config = dict(
    n_layer=8,
    d_model=576,
    n_head=9,
    head_dim=64,
    activation='swiglu',
    norm='layernorm',
    norm_place='pre',
    positions='rope',
    init_std_o=0.0,
    beta1=0.9,
    warmup_steps=224,
    final_lr_fraction=0.0,
    batch_tokens=65536,
)
MLP neurons of a small language model. Each row is named by its layer, matrix (gate and up: input weights) and neuron, and shows model dimensions 0-255. Each number is 500 + 40 x the weight over its row's rms, rounded and kept within 0 to 999. Numbers have three digits each. A neuron's up and down rows have the sign that makes its largest values positive.
After each neuron's rows, "fires after" lists the tokens most often just before its 100 highest values on Wikipedia text that the model never trained on; "fires on" lists the tokens most often at its 100 highest values on Wikipedia text that the model never trained on.

L5.gate1126:541455494487546519508477521512559482525456534509440485515485464539565500470530527521461543468450447412450562528537505453438506473508479464506537520515515534483514502578477468476514562448571529544616545568512426472483468514541546462532443534461525472490582511408491475614530486504562505489510523480522536458483502491473491555544520506452513429483489530483526591481523458502497525475493522493481459509464487526462461456488449485479507548496538478534515488535420480518427507488502470493515481505507552506559555542518483551474524516568461460448507454461501545467490498434505529467479626570384455503512553557454561507543469557462514494487520532508526515479561526531471499476438500548496485533516561472429528561541495461506529481466528508494466530486519527500500469516453504
L5.up1126:577478535466476497439474490580453515483476517490531496430509535541512472493460545646520515495454493504453512523496512537483487479512538500493497486447503503508516591511391549503474428461521549470502480525486546543475533492576456553536510524464523492431479466429521553536456480530560481546431481521526387482508508512545513465512505473445434521462589475482488451507483458552499561405488459414495426474549465528510490500522498453465485634489483464554454466534452514560496417457526516577454446512458463493560567453577417515484467515504500469488489514468419437499510599503533453487454453518492555442521533570503507487487470523469515477501528495503509538457547483528597566527447539596463491529490504532520433505472447573517494543467458556489461503485532546487515567518497496
fires after: " ", "1", "7", "2", "9", "8"
fires on: "0", "1", "9"

L5.gate2263:526442437512491432427462486485531488433498528471475493488478519460458574517470496459512516529448508534515500541529500456458556513411504543493500520496414558476513465454570467457447511486474469440455515481527521529433466481478487534471494554475471524485528401496495482582444477557540523489520507502462576555487493479562476521529464532460485542496473478548534518465525525522516554458457562432475464521460452438433458572542507552538541468482499477468484450530549574530418437466510459529511459519458505496566453487418434548469441525517511464452544492572487569508487474544498573523570610436517552492530531473464541504540534455507496527489482512468419523496486446554539503526512537538478427491536411561464493510514495526555434457454550494558518440519411554498505466483497514
L5.up2263:540425468543469565419440586607508508501432460490431455512424541455478539494483490504512485515501485502489509506481518453430542411549554509486584472460476530499530505550511512541428486497543541494522575531568451483515502464498521513442474497519534511525506467503498518514519486461514527482573510515531448494417545525546557517501479557483448513525514477525474505521526437537532482495560538548513466472493559534573489488444469427470465491458510479456510417496516542489512504549473476475527507398448519456489470421500447544528461489471563438444426471535518510558477509460424467421448518474463490500491554490505497543504513530520509496432519545480486478505507515514491432517495501506533590383475464465453530547483507504501431416542443479515522521543589442503474438488493430
fires after: " as", " of", " is", " was", " become", " the"
fires on: " a", " the", " as", " "

L5.gate2159:505498533517460536545521487539496529470463452418474537539417488501447558492476506517436466482539572504496520501420594483520537507536517483597503510419542548488477545484496593538512505491448483495497558468523487489504523592516535524441481474573503461526515558509528460610528498578448444520528463486518433547440520447441511507411500562470526588517500456580477520394468521564518499468505458527478496449485563505399490534461473523498508494542502562446413477473497523500448485523506481535581551519494472483484510490484455580538469419431491467457493492528562482489499558491480527508431482505468523505499472549501505507499543477504463508518515493436504465506485542474526498533569427519515560412474494506532493511516586537615457494473529554507499486526506483511538528439440535
L5.up2159:483462487486530536461532489472527474522432521462497517463491452520485489503488493489561526503529559506541502509503461543528484531531506460548472535447467527495528470465524515509476493518520533556468479546458471483456501523539540551511472460533609469526492515426542529487536513514490555508468506551498458511500484499500474476400482465534479486555550454606466545433459440593479529501532461526531484441509568547479488504551544427506496509564481512495492473467538545571562486564448526464525497402581514511416522470560457541495503523446448484465463493486453496507457470458499504594473498581468529480483486542477508556515478489486482508500499483520516529426486474513577445444516534487491426543468483506443565507439498502489533450523464553490432526473506561515501483523513482
fires after: " ", " the", " (", "\n"
fires on: "2", " ", " a", " end", " he"

L5.gate52:522497504447543496437475486453460442551562487459484504528535509418544484439505516482458450530544515482487519563476476364522482461411543509517499464493460519509483566500474504470498558452543494518600477506527588504510491465495509490474519435563511356475461501444600525506457541528560486504518498575476497559468484493519471519520491512457536478532503545573423486467492472621509498566487465448522526475491513494466509579477588512520533507455488508483458507482522526457525547554485534487567453533589473504537525381536457488459511487517539504428488546506464488525526455458564463529481491568480527542440483444483481525545540579545507511548530538432506448553576486457564501538455542453453479511516500504586484496514469483502504518540547493493536484465516527469479433497521514
L5.up52:521507488499482512514469439470505469478467448475505462483417465435484505429540509491479508514496518555487579476516516479434463482519543491594539492454478492533474432584431463514516509478524454537478555523531449486457503524504539480510495547440447463466464516514443489513478474537463492522477481579478455471519512423442447553505532435574462469523539474499532500439488502437452527464561561517506484425565490448513530491498493435547478498490510519478532502541412484558432467461507464585479502537417512505484458476493482401439420528543471562479441541441462582488472526467508507526504546508512481487521540496504505414446480442521530538521480463510568554463470492503509514527538537485492443549489453450530424489503482438496527462486455446527482469559453560409502523374540436
fires after: ".", "0", ",", "1", ":"
fires on: "0", "9", "1", " m", "6"

L5.gate30:555463459519551513480525467467430480446512503465428410475530535518539520474508535505492541548480468470431529542501542468534486463572555508489556530486503533439476471533530483487434486499489504479552493472526498564499459566510482590490521487552495507480504535494511492544470485533542536437613493549511550558475467540486518462507413491530562545564492536494566462510487534549553466570433504484550494399491559498549448485488521510488485504531443538586582516508556488467518499471496442498475534452544486464557433466435469491475479533432510454488503507486536531540432518564501473446488492458510546415446559518512476514516454572564467428432504481457445463489505449491548456522454439510494541486520462492550543492492431487498475525475471554454482543485486596412471444471449554
L5.up30:557488394486442530428587491473461504530562454497470515466498543487504500420502546494556510494511491472498489580521491487487533450522581510441522543516442477484512512450465423536461466466455559505496441448490517484463487504471458405509524502490550522480498577480516571493449549462462556436510472427595519415435504444449464508440527540482433531467538538450495493518441492578601502518534532555547440493566477544500482521541572524563510600468467551496557567409533472516530507514421534440431483456530476498531486481465561551523542462548524526552496520464525520453530568478485534453508558466511521492510518598482458456560455450462461475483531429491489514530472445461539456463517502462522466604505451496541512430446488533435476485462498483532528534403542543437499487492469510
fires after: "|", "-", "0"
fires on: " ", " and", ":"

L5.gate741:520499546543509563467533489508503500489510520540468409470480423557503468519558579478476547462467469547540583458445547447492419507488527481526493477424523494435506479534507470499474478429452544520533550472504440544463539512550456482510431475466500548473468520541526506579476485483526458546581446491510510492388542527568492553443460506451439521500523493539469495513525521454431533437426485516539521508486507507512542490511453457485423467449570526459505485529512541455493504456484545493428463468576468452536495550443492461471504436518486536549487472446539507561569547516589487500571466569512516467544505542476422486506436509519540499520445462488463394529553528500448558528512474558508515457541450468476502479570523490470518458465518522469555524462538606541535568536527518
L5.up741:496511448513521514471537546495483512465548575523536445507430506532452552552445466559523516485503519503490502507490495468507536523536568481517541497526449416545548529523453509504482503472592491502518525507453490497492482580544590551437494499464545535494518578500469508511471445495618479484543444446475435525485545522483486534514418493549563519564476541495582469454566569525477507531483412505512407493477484510500517484483482482500455502488505559561535508532529474512533518458538566480469492550494473476575483541501477562520492477475470493487450522620415427574462515519465487462496435529469501433482543514513528564454506454544491513518523441486514495474552531538503482449469447484570452467453482559532461565427499485567483611539508552571465431498494489514513498500430541
fires after: "0", "1", "°", "2", "9"
fires on: "0", "9", "1", "5", "2", "3"

L5.gate457:448507505477432485483590495492541448480519492553494503502450429476489532499509496527501542456502523454444557426388438485467528487479480477493505578463538528498488430518512510507489502522483476484518468495477529441510543498528523484528457487428459492447523518514573521441477473433525448537466495520440462505496469454422528535424486539463409432546568526514550500515446466450501504550510449455454476480500474509546607496490544478523522592461530498458509481574523413489522574504430562473543491514544487480530520441538494463521555523557517528491499483565475555451509477609584493433421438517495439515502480482519552538556510482494408516540471493484519534541495470412484432545511519487509425432450540440574528506524407558530465466562562437447438513482551593553588487492450537
L5.up457:511568438473508530484486592501513491597520583449542470548513466453463569500525476451516554534524498495545509459427546539520499580526415481454497426545513513434506445465525502478475440530473505514429459545457516454502518507483473522436446506524452539550540499502490538512540567456493522516474532510473510469518558480513429492519538574461518516536570433489549529531550407546420519478525473484472479495474518508518467498438493464482511523485503478445471503577537509480419532493541474506495514502509480507464465497508508449498509482560535520517569484450507559487482546434546495587530515507491541529501481538544456461501469431454476500514461472482527487524447445534552476436523448556534434489555513477483444509519530522484472513454514429499508441481543509539532468441535484
fires after: "1", "2", " Mar"
fires on: "9", "0", "z", "-"

L5.gate1867:507465441547468479443499434555565406456483503509491538407446561465538457501493475478528515483499469431528511477511547492446486487479505501537576501510439496455410511408563519501441561424552545484541459499545464503547497486536456492476517435516461464391479522526518538487547482530496481530537496455444568558522466527531445507602447540492512517561525526517505430496499508496473478547481479446495471421545517452507478525559531486481541467422570530495505483494456523491496463567459522510429444511503504521529489455510482472484511464531586568532481486480531560536479513507467543541499543454569462530495564526543494520483462462507484480480520524539565424501547513508559402506474549475583504479464444506479481461502451491456500463527562515474529539503557540434525468532533446
L5.up1867:572474477462536463519493523481488492560440508483486434524485550421544478488483504491531550462466527516489514536429536519468518454430440533557522472491479584509527500462490452515562447484496516543516522547474485480476510541495485487477541520438522413527559482506492479488564523542513502416489475534485502405513524532501496544390568484433455542481466465427568433533561441486471480513454478530548594478467539472457501512496450515502526552466513455506506487571542533514448504537486504460530519499464491513517549494569554576466522481539435461460442488458393445487499493438423537484459487490471501517591533444489508511449532534458530497524495536497588545521514427554530521479494547535439506455559586548544429537469429492526480512530511478493472462491472530518516542444559506
fires after: "2", "0", "1", "9"
fires on: "–", "0", "9", "2", "8", ","

L5.gate1036:540524544476518539479551452417495536528528584416485475526465434484557449533489489458462489510538567455459519458463477488506544477440484476498488529471476511517442537530462519530454479511504536502494482458554524507492505475475422562541554443465476480533532452457538533552502570483490501459440467542460560495502450491526504460485543559451500458511456496518538512441506504558458556535530433489527491511457521453535508495530491503507480495496465543522533582512495444530558498534540482452483512539565579524501459479512497511506463501485478486451450567522453568489557507451531536493543426515502489455521546446475527464555459458499484490471558472597478549466585566474497530488483527473527472493527578429547460491480504542575435418446572459426463557483561525463503582491507543
L5.up1036:497493501556479502494531460487487418550488485537501523445509449478461535548569529504611538538542448546487461476447508445481415551540517443497506538527511532478508527513589540461487441463463467465538517505544501502546444498618494479434459523544554476565511558533477539477495529543502529496465488450504489481543493536510469476480532524541497437526501491556519517499559523568486470498548464477535559547454410527526499420551468434490392474552459549559444496496482480554542454525460485455420524521440435422503522433468555478529450571486466519373520514485455576496453456485411503494461529493491481496465511544462555485503507543400533586501506444512451501486450543625473471560436451492424462556456480563474510532521590492474543470491471492482497515504498537533531476469466513
fires after: "9", "0", "1", "–", "8"
fires on: "1", "-", "7", "8", "9", "6"

L5.gate349:533509444550504561460533499465507493481414553502497494498480475518571619524488489467510547446526487480445564469451528514423492525442493450527516576495506465520491588494456528478555529503429369573534546460558473439424490468474578504449529466516494432563547508476473520493410515552508487474550479467484487506501504478456535533512492502467486481503479554456459554493508505506598451511446463481560515460456459492546560475406448442485520501513536584544586466483504539415532464562478548506453484493519522494567515440528452465560515483516526409484524456501574521500523488510543494482486545583493445492512585510481506507460514550499502469508517570522515564502445485524518543562503486486575520516480529460564570478529400449510516518462509478528471471458537493505445396500561494
L5.up349:442513409405527474407430450540486499454510545580528462494563511585485532534509467492508468556537527492578462508554502491489560446478500541494530521457494526483549431534552475526525533457568424493489554508514512575472484530477504487486475543478509518480532538501486548485528584494505480423521445524471471472480438466487569513565498468539497501457576523450535494522429492578506519479517493508529440471497487515521466462487547499516540495400453475474484445459525516540450518454573459488606484441471452566535426467514466534530498506524494541458451559512513516471505540520509506528489465553481500507534466505513576549490399476541515484475504485502521461468491524506476474546409465455525497574601548488557546492519532558480503453500549521521535492570426512490590485461564526
fires after: "9", "8", "6", " on"
fires on: "2", "0", "1", "9", "3"

L5.gate2024:525534431539429540479478383531535455498442482494544530508466546524535464465473493516512524582485510499592489490465561491579504504456478536545528450380476499543550461493460575494561555532459465462566464535493507501517476472530544563461534390480569493424505532510579477545457415525468484473465518492505530455521468522518492511510468505427517459553494565478493506532495537543416498521498494449478521451495510501474462451500515496564508476551472439523511445485435494514511491496520546452535503477554457476516566502469480558581576549446455538492506500571589562458459547607489502524489539475519479431457560475491464537494493494465517489488533531521508511522495505516484501572467528546467487419499519534448476448483478515461452478467491497491407494438482467497533557504462506
L5.up2024:586451503508532472531499557484519505477452523474472514445403492502522560502398486491509500512449506518442501531479504511464477452590489486436504523482483502549501510501454498365507509498561589538493486463445483527487529478490540538490519520554503463481538504434537522485458513468515471546502563519587512474527586559490451498527503479504425445506460499517493486541492499560589567496512545440437532432492437517520523512546456487463473461506527483494525443481515554443562479443500516501391421496520492471554478554488529457518438526488576519530404495475463547558465518484520423536457512513500515506555511562499485519570474439592453535485442473487461504484468560504505545519482543600509502466473510519474508511454553478461465543476565580451571520461489480461437490566546484
fires after: "-", " ", " (", " J", "."
fires on: " ", "1", "2", "."

L5.gate1003:470520437532504546495507483496399504460451471515444438498493483530555544486518530495507503495564439491434521473511591407525526389486575540497567543533505495497522543484460488519511498466461543457590496452476499479489467546505468519549518497496535467482499489508523553486448533505476523536473399479501411437535435530510493513581518476441584475532487540488485493514519561542521495422471511496515507461559512441509550481496516548494444464519485589526538453501488529482485536559465492462563553512594522553523579494515453497505465523466487557468449550515518515530516536424546554497520479483524455496511525467535481459482531540557483545525517454466446498537515518544480515512492563518519479501557441502551523446506448424545436499450473519567505472480508486535446542523498583
L5.up1003:519503558450505492475509523513517485461548522471540485577546498578509544466510502529433406468491549525438505521484512420577456472535470518478473480423639523614442534508468531516520546502542472508541473522528514434545513529493534466502480490525499488517432530462545530521532453508502472523481505484451491505454526491475517471532520550457554517442572537496528491515455566539547487500455501481477484578522532556501529508530551474481480518418549462510532547544485502536474544484503570519526487542419457476535581493506521517505416513500495476465512563444507386511477450525535493514459427541495481483524496568538418532540536456480506424537545469504512567458516432428524533464508486444499466587481554445523472508441506436503508489541532515521431476540512549523554458441475527
fires after: " ", "9", " a", "-"
fires on: "1", "9", "4"

L5.gate1399:511520527533477497487545416545581459523479511529478501529390492504435468490465488535431462521482475493517522510460559512462505451475498506453437442468443552464447520459508516527505446500472553470511439488478475478476436587518482525565536392421509482527499516512473564522495448531486477509531513515488465457510466458462523513513516522512489574592473533511486534474448519473490529507473470476469505523537461538443560523511506485518517511552503480459531493495463507479584477488514524431538447448483485567476503500445559484500438526579464523522545464435501534486479481551545488507486526529521434530537521498511451501444463544502555497532532429514496533506582524497527509510517486527467536395484536497465533538465461388503461532548530503537508536506487520511470475557474475
L5.up1399:472458520544511497503511434431579528506451388506430533430536500492422461485489518414519483541553444523496466546544488574446596501450428531441491456459481465475520532495552486568516529544493458481595437555540539506478454504538516456464511461513573458518535513521512472486527471521429511494543524525457516498511477557473511488434537505503490495544498492565535533437500562568486507496513577501454549486487455562464587517580556524561534540503555541499515508434461497467521526502466533481470456527483543550482533533497530539506528479508539489453531554526520457453521390493483467509517446523505478462575507533482496503507519429509473469496478478528454524493487447427522477526484465470498602467494456456381580558468504533499533468522531540605490477507429468487510560554530503
fires after: " (", " ", "1", " |", "ari", " the"
fires on: "2", "1", "9", " W", "at", " first"

L5.gate1564:504424540550516578507500559453447473484472485465515551514564539470551583442477554487446509429489435440455567417442517459517469463542480546483460496488417482498401503531535521481486508425565513472502463480506478446461528570541488532411533508535510522511476470468454446442547479527478464525540471476472556565572480466561532508466428527476465511468518510521519479470436542538489511491481514494525516502462538413529480470506554471488533468489522554473509476560523559490475535516521492500424431523569494475572497491493477545495498527442462470438580527457499554589542532489538538452500612502551438438525497436454491451499469429452492507476494517540503481503514531502495465462537483529507455453534491482493472528548474515445530485537533465567475480465548488514473568458498573
L5.up1564:538495448546455513555424534514536510439417465521482520542428430500534504512550457459508511476545452473532575501512508482533509482473585478514574525500541453496542490447477570522481575529601514513456512463494470518520587444454572466436481470547546463522481512448511455538496494451532471505425512511463534491509537452524493486457468455519489521496500479457518489515457473572454553507511479451493479524499460521415502476531510491533470545477508456523533463469540443482513527468424530560583445435532552453553537525569496514561542426461411508515520496459458458449508534444510474517439449457532516455550487484560474518498534479436526463488514479516559457570509541501613529410442496448561470536437516478549529548500489510488447543500489528536530498493542447556548535516463539
fires after: "1", "2"
fires on: "9", " g", "0", "R"

L5.gate1149:501449500534476493519447422533523478410502434490444463531469503453525481556500492489491467460497473562455507501580507535481480564508496612528513524478448523564549412500448527452489510491564461521511539407517484480483625488511466434555462462517450435511549485491503529522428596541404500467549546591511466458493505508480576441510551503492506549498515470511578519504475532533525487447512607439444501559526487491457486513495507531471489501545521417443487538510520488521485462460559504534517573461556471515549515504517410532396544473466605437540491494465517518486485455527509511443515479452506529417507533510495474518508581478554515569474534490538530456529499556524524486510496523497520527453515512439486540515492470547462433536498463521542494504517498507538504484489529516
L5.up1149:517504547448509495515551438464542444493451526504523516478500515498475459526535532528603519540469467468486495557475517506505484536528507487488453516471473460521523489519434492443474473524496534538473506488536460501441449524504521440445526525517435506493484501571524517561498560580517549504564429464458547461592510460532462461520504425535468495481532445567521435462479552486417512457478453542498476501505408492528496541532526566524482533451522500527535465569547503450504539527495481430526508585484510475570508464506489508515428514534444452501520520523522478519475498491476517553511487493582476508531551454509428425569492471504549483501449488514510510536493560518555488531514453505567537542450504542497433548468589442443472475512495440486489499522525567506499493542532521
fires after: " |", " "
fires on: " ", " |"

L5.gate571:448520475533494474472502484446416525495513479503477475537452464513555463553492566560428428516528504424426453524478524493459523424560594483477523512536546448551509540504472435485485517519508529475469444503486535528442519515519451465522465455472521509449566487493468558496521485468466531479540516472519585515549474521446501502469518510418440425595485474515526493499496483494492589484477536565540487483476577461542469457403487406476499516472508529455508498459496458515507532525449472467503561471523500564521513530543412480470442461602523500544528588489441586446575505506502506470512509512479553530524490479488514510564478416556482507483544550466484444571505489522481550465494498455449533460485517487457539446460421542519466460503511551548533505458528508481466582450504471
L5.up571:427539575565467531513540538490500470509517467489520473523490577532468464527484552500514507517542511535532483562526557477474499467531529579449466495472487557479503427538466466502502511474466532461532497488525498571471493405510436428514467461492541472549594501482514519474548564482519446474502458544576527548553555638468542506570471472533484511521445565498480536578444483554449504485509508485456571521535509556500590457515455483446514495505501588463515447499526500489471469442440527493512459468444483449429532563551480471537496433499488510461396522526492525464469485516439516484514539508566534522579594537556524455556507481502538552496501451504444575453531503517482515415506518514539490502458446509518544560402475520470539478511543491475476520493434463429542495543456568
fires after: " ", " of", " on", " games", " for", " No"
fires on: " the", "2", " of", "\n", " in", "."

L5.gate854:479549504556508429512537484572489509503481451472491478539540495449487591556503517504527474502536430498503489418444564483465486505532456597500567567488497492553488451458461501566574469388472543528432498495478490446540527543454571539564492496483511511554526454494410498513473598498508513545515510507503522389443472516551494473519474523499487508544483482546521485418461454543451492449478504528444504534535553491525480497544422484466511577426527478480553529572555511489470466536505436517517482465554522480594533506561461468456483461521466508519517502354469523608494550482448569507506513473467496511508508551460440480532488546513526550485438478438578495420504491534481467525479487509495554542508508549492528466493497474500501463485503504502533492473509459443516505494529538
L5.up854:512528567465518431450464485539527549419438523499535534522535570500481397469509519467525445525522481504623433456498544556504503550434566509496521489506427440491546490429498461473515465541482549498381493461483580534550512532570547532519560485578444483521428595516467521600589467477546463490519490499498485555518501494484513466531566516514450464452513512590476497472508465485504492595459508479504481549476481454436443445540471539509502425449572458427413499469477504536449484463494516470525527499492510529562494512437499497455540540531519479496537516542506434508515511574484524533560474498506417558480499475498515524521448508482451523514550422523460520543528515487496511506465474469439407547554500488468452531472489446482430444509526495519584512543405481398546428463486548
fires after: " |", " was"
fires on: " "

L5.gate1769:447542401515479577486535486529461501482512504532530512485492448429549542503448493499496479477474532473500463498466446486510567480504504497535548474567565498488471538433509526461403490469551482493543565446534504470503445512519517586491532530539556505436497443493555512500434512527553490461471497517448518455554558495525506542469517553454514569448490535412417506465503536524509484480489455524472484493543511456419517565456554476509484475535500512479473555548506519507460464485475510502580528467517439484498494467479486534526463460473464480531518510514564452525512515570528472478470530494459484464493515503519485472523575473445519499499504470500449460520459557463430560450520507482456468485492498464552621483582538531489430510470534485481482524510494530511579558536426594
L5.up1769:560505499515499431550483467541527458535435425518521536495428476480435505508480488500525528472498509510445400454518524541464513521483455507492468495496440466524586540526427430493550515473458489582415461472525462488501548503491498482487498502448527515626551485511443479529490439523449519507511506563466506592502514473528458505523558511500497488509488474541519441495428512521573545493533429517562475461510451580532531465485550437524485554434530558512466460423534463492464570535481474471550415535472512450537501546479583539473482478521497486550546516544545441489482454551512531562563522496515517507490470499481541512469455487491480505476494494526523571457424518512450455476464436485508478564545496508475520566447478495469550506512545544494469445552502500417463407486549506
fires after: " |", " (", " ", "born", "1", " on"
fires on: " ", "born", "1", " January", "8", " ("

L5.gate1819:537580536527484528537518507487476533497453481493483521494467495533476543472455588515476545551477486466493543498502502514469428465503518499457499452447516488474529560508421531511504452464479448513536479487532470522510505493506482505502525427511538492494471528496513511494470519486389487499516458485537419556426471416483600472548562528434474398500473547567548579457554522511521441523578589565512467501538486477456498518478471492471580499574474533576435492492506494487516478473479538517531572504511537474545467498434484456540585501581481493487480517510599571441489558427514511428492548527552490446499493526488462548529533452459504470498502488549533511517546449483484432551488492587532484546516461486467538502541507477481542452615575501463442545489523523492488490482452536
L5.up1819:487476503477442539474449523511451464510524476541499505538428539518490524507520521523537523447509482469483461484532440536538575473479517572504551475459461517455570513520481456498521504525569492546578505488424532518469516487497516481487431501392464486465542507511486432581456526436466467469408535450488510477447472549499489511500465576417553556473469530446491546491550479492482443512501542448515465504471542440474577458545475528426433492551548472482467535478540498514505436498486428476530505442530487456586453555540522496491478506513505471510450464443584447542586535504527474465527487437523495478523444560473428482556542480517526458435491435520524535523501501577495564539488485452499537547546537494493509451516490470574525452437497444458497466543456483458443493473489544
fires after: "0", "9", "8", " ", "–"
fires on: "2", "6", "0", "9", "8", ","

L5.gate966:503578513521500520478523470558484481531460518541427463533486506520455494469561565472506535530474556492523511557456478502525547539499598524504553574445507499544487535460415420524438499515474501548527467469556483475486461459448469568489513483524508506544513493463468513514488465472521482531507463480506470484486513450514514576552536488496518420550453544493560486553498449490563551519493537478555500500543522523539469525455513550477543452563489509526506483475562438499588511465524523495495526518438423467505456507491493465532491519555471505476552628512511483530481502494490503482438543523492488480532545454509489462489529495521488394598551466446496499555503487547548417520443507512535475466525435511498508507510393480504473469437513475523534424457561479497523487453437498
L5.up966:448526563497548481511466408532528464457536492525475553384509532494430487564464479455510519465539541500525515442502489497492476471553538452561531487513531518549556478458398492551525457516532502536512508489494503477469485524501420487525492486559507513453474472529535505546424511561453536508543478515469508491522535475572498501429460554486482524471556556551444565469480535442476528483512445493528500432447479579515439548447475552494548485515479447524498485497441483484535445524520448492530478493490460519488516525482531547545489464548515517536542505468539551551470515501481454494459505524515449439468559479473438506510456513484473552617533559458607464509506488441548523534519571566503455473506526474464522520527479514543535503546504501555587530489536488540447545493517449
fires after: "2", "1", "0", " ", "3"
fires on: "8", "0", "7", "9", "1", "6"

L5.gate678:495525532487479519529442483447485508504471606486475490505490525458485545531517490490514553468497545418489454455499482550467481503496410498461503465525394609428461528457471490467540481518512502464513511497515535483517505561461541555559517538491514496467523502453477530549419499529545537517509553499515459517475490528444472513483545475519562535499502498541483415447517449581465502465451492548475457523540586576536491454485441509430544478526516485417540517491582499468489488465507482478507431495478480472491496456536571520548467558535530522491500562507520546590498541473515426486463556479449520489522477542459535497507458474480507525537550552506508523532528451474469438491461468498491514530528553451422568541481543539448532447484520498432462533493498554483468542466531492
L5.up678:529481484468521544495545481469520499448404459515535468356456489461465456515511464453492514472475536444495484577470528580496520558459459535472498557528500524461500457387495483529466459491474461457539455511583564474512578499487507484525534564481528507513527504494460573481451501491486568540555593536537483486499459573549435562518501516489460498557534478571525480520532480512489443500585497603489427538509537542540534452496443475519555424498495568459527513534494506447531533525501405520552495571445528511532484497460533446531462493500540526553474514452450508516514516496550439493440477505463499449441589521449504455488435459523481553511469558444506534529521470469529424491490510404505562576550445503513516564471525513518495484501494519484466542544516576478462536465501515
fires after: " |", " ", "0", "′"
fires on: " ", " |", "0", "1", "5"

L5.gate978:569577515406485536493490460423461506549527571515579506462469544475437456537481442455560452495525449525543432515510483519500505523515511501512473457456471517469573553512489530530465520601491405440497501486535488513468505533517449537486453443464539546510600467439605502526451532478584481534587509493474441482537455481503526525465475528460422456465433474544459538589518574529566470446484449532528475505531495500490433544524482526470499514493510536567517517463504522531517447423521542528538485482463534533476491552497459437514529555538592538503566508490523503526424422549442489500540521491505513490513473498496458461482574490535410482571549491497564467496560495523477529545506467566492496546521551493515529444495471522504570485461486472508519449504523437485551475503422442
L5.up978:540461459557482450496493464524455507402494544598527440508489404466529452490445476542514470464478497512510538558533486522529486433470428519496499488470530425525488545477518448519521501475550510478536530461519563535483524562521496480562477482449518459477597536502502479512495473504466493479477552505490490519439517513451503560527514537509513481498546469562481551366562456450528499474524470492486500506471500474547560481430428432528538435476512476493461471578535569533559531491523440476518456534423502465524488505408545502530435536507544425513529484544522475466518545620553617530464535569547521511485481474487573462479498492428390485553449535467509517499462511475444512511560503437441475511503412419528451551524478450562553497468447431467469442566493534439485501493490568
fires after: " ", "1", "2"
fires on: "2", " |", "3", "6", "8", "5"

L5.gate1512:490499506575560471470514485462485485498513511439478422557497493524486585492497474472485576578451456556494543486467543560505479470479455460516542492552549486471521490517377489506545529526450452529455449489455480499475555540399471425454546456492461563493537529518551499513499443491487521537529568605490481538454500514496525544559565448477513514502472499463494490516494550525494474478475502494514543501498493507543456566566547502526502476484472482502592578529645495403539559494511529447477473518514472496563497469474440564476478447486505509496528480533489466572542511523475434485497465529494505539493521508472500527556505463472538517559459546507488476450504525459499514486540507472435497455495524496490504497490501470476465513512532511522533483536485506554473443523495545
L5.up1512:403524499524474545415490487491498469479526461492557447504489523545548565553550483469532537485472510545495513516585482522532579482409521490537527535459595468460514504496484467489515568519516488561502461527514587405511508457526530517510505474529497443497421478437459518511496532505444549479407461543510531499447483518506512527453524461445526478525514471491429577531532525527435447501444410497562519553436440510538466503481505434481538512484533515414546529497470509486577458509465482471470511523513481484448501580511468538567411519496477502516545483549516464520532466577470460443439450552517455479503493454507512527569526516485439486531480473555501493471510513453501515527546533483553481530517508533511497557421547507448546478547473510507498541412530531511600446531507499
fires after: "1", " ", " is", " a"
fires on: " one", "8", "9", "1", " member", "5"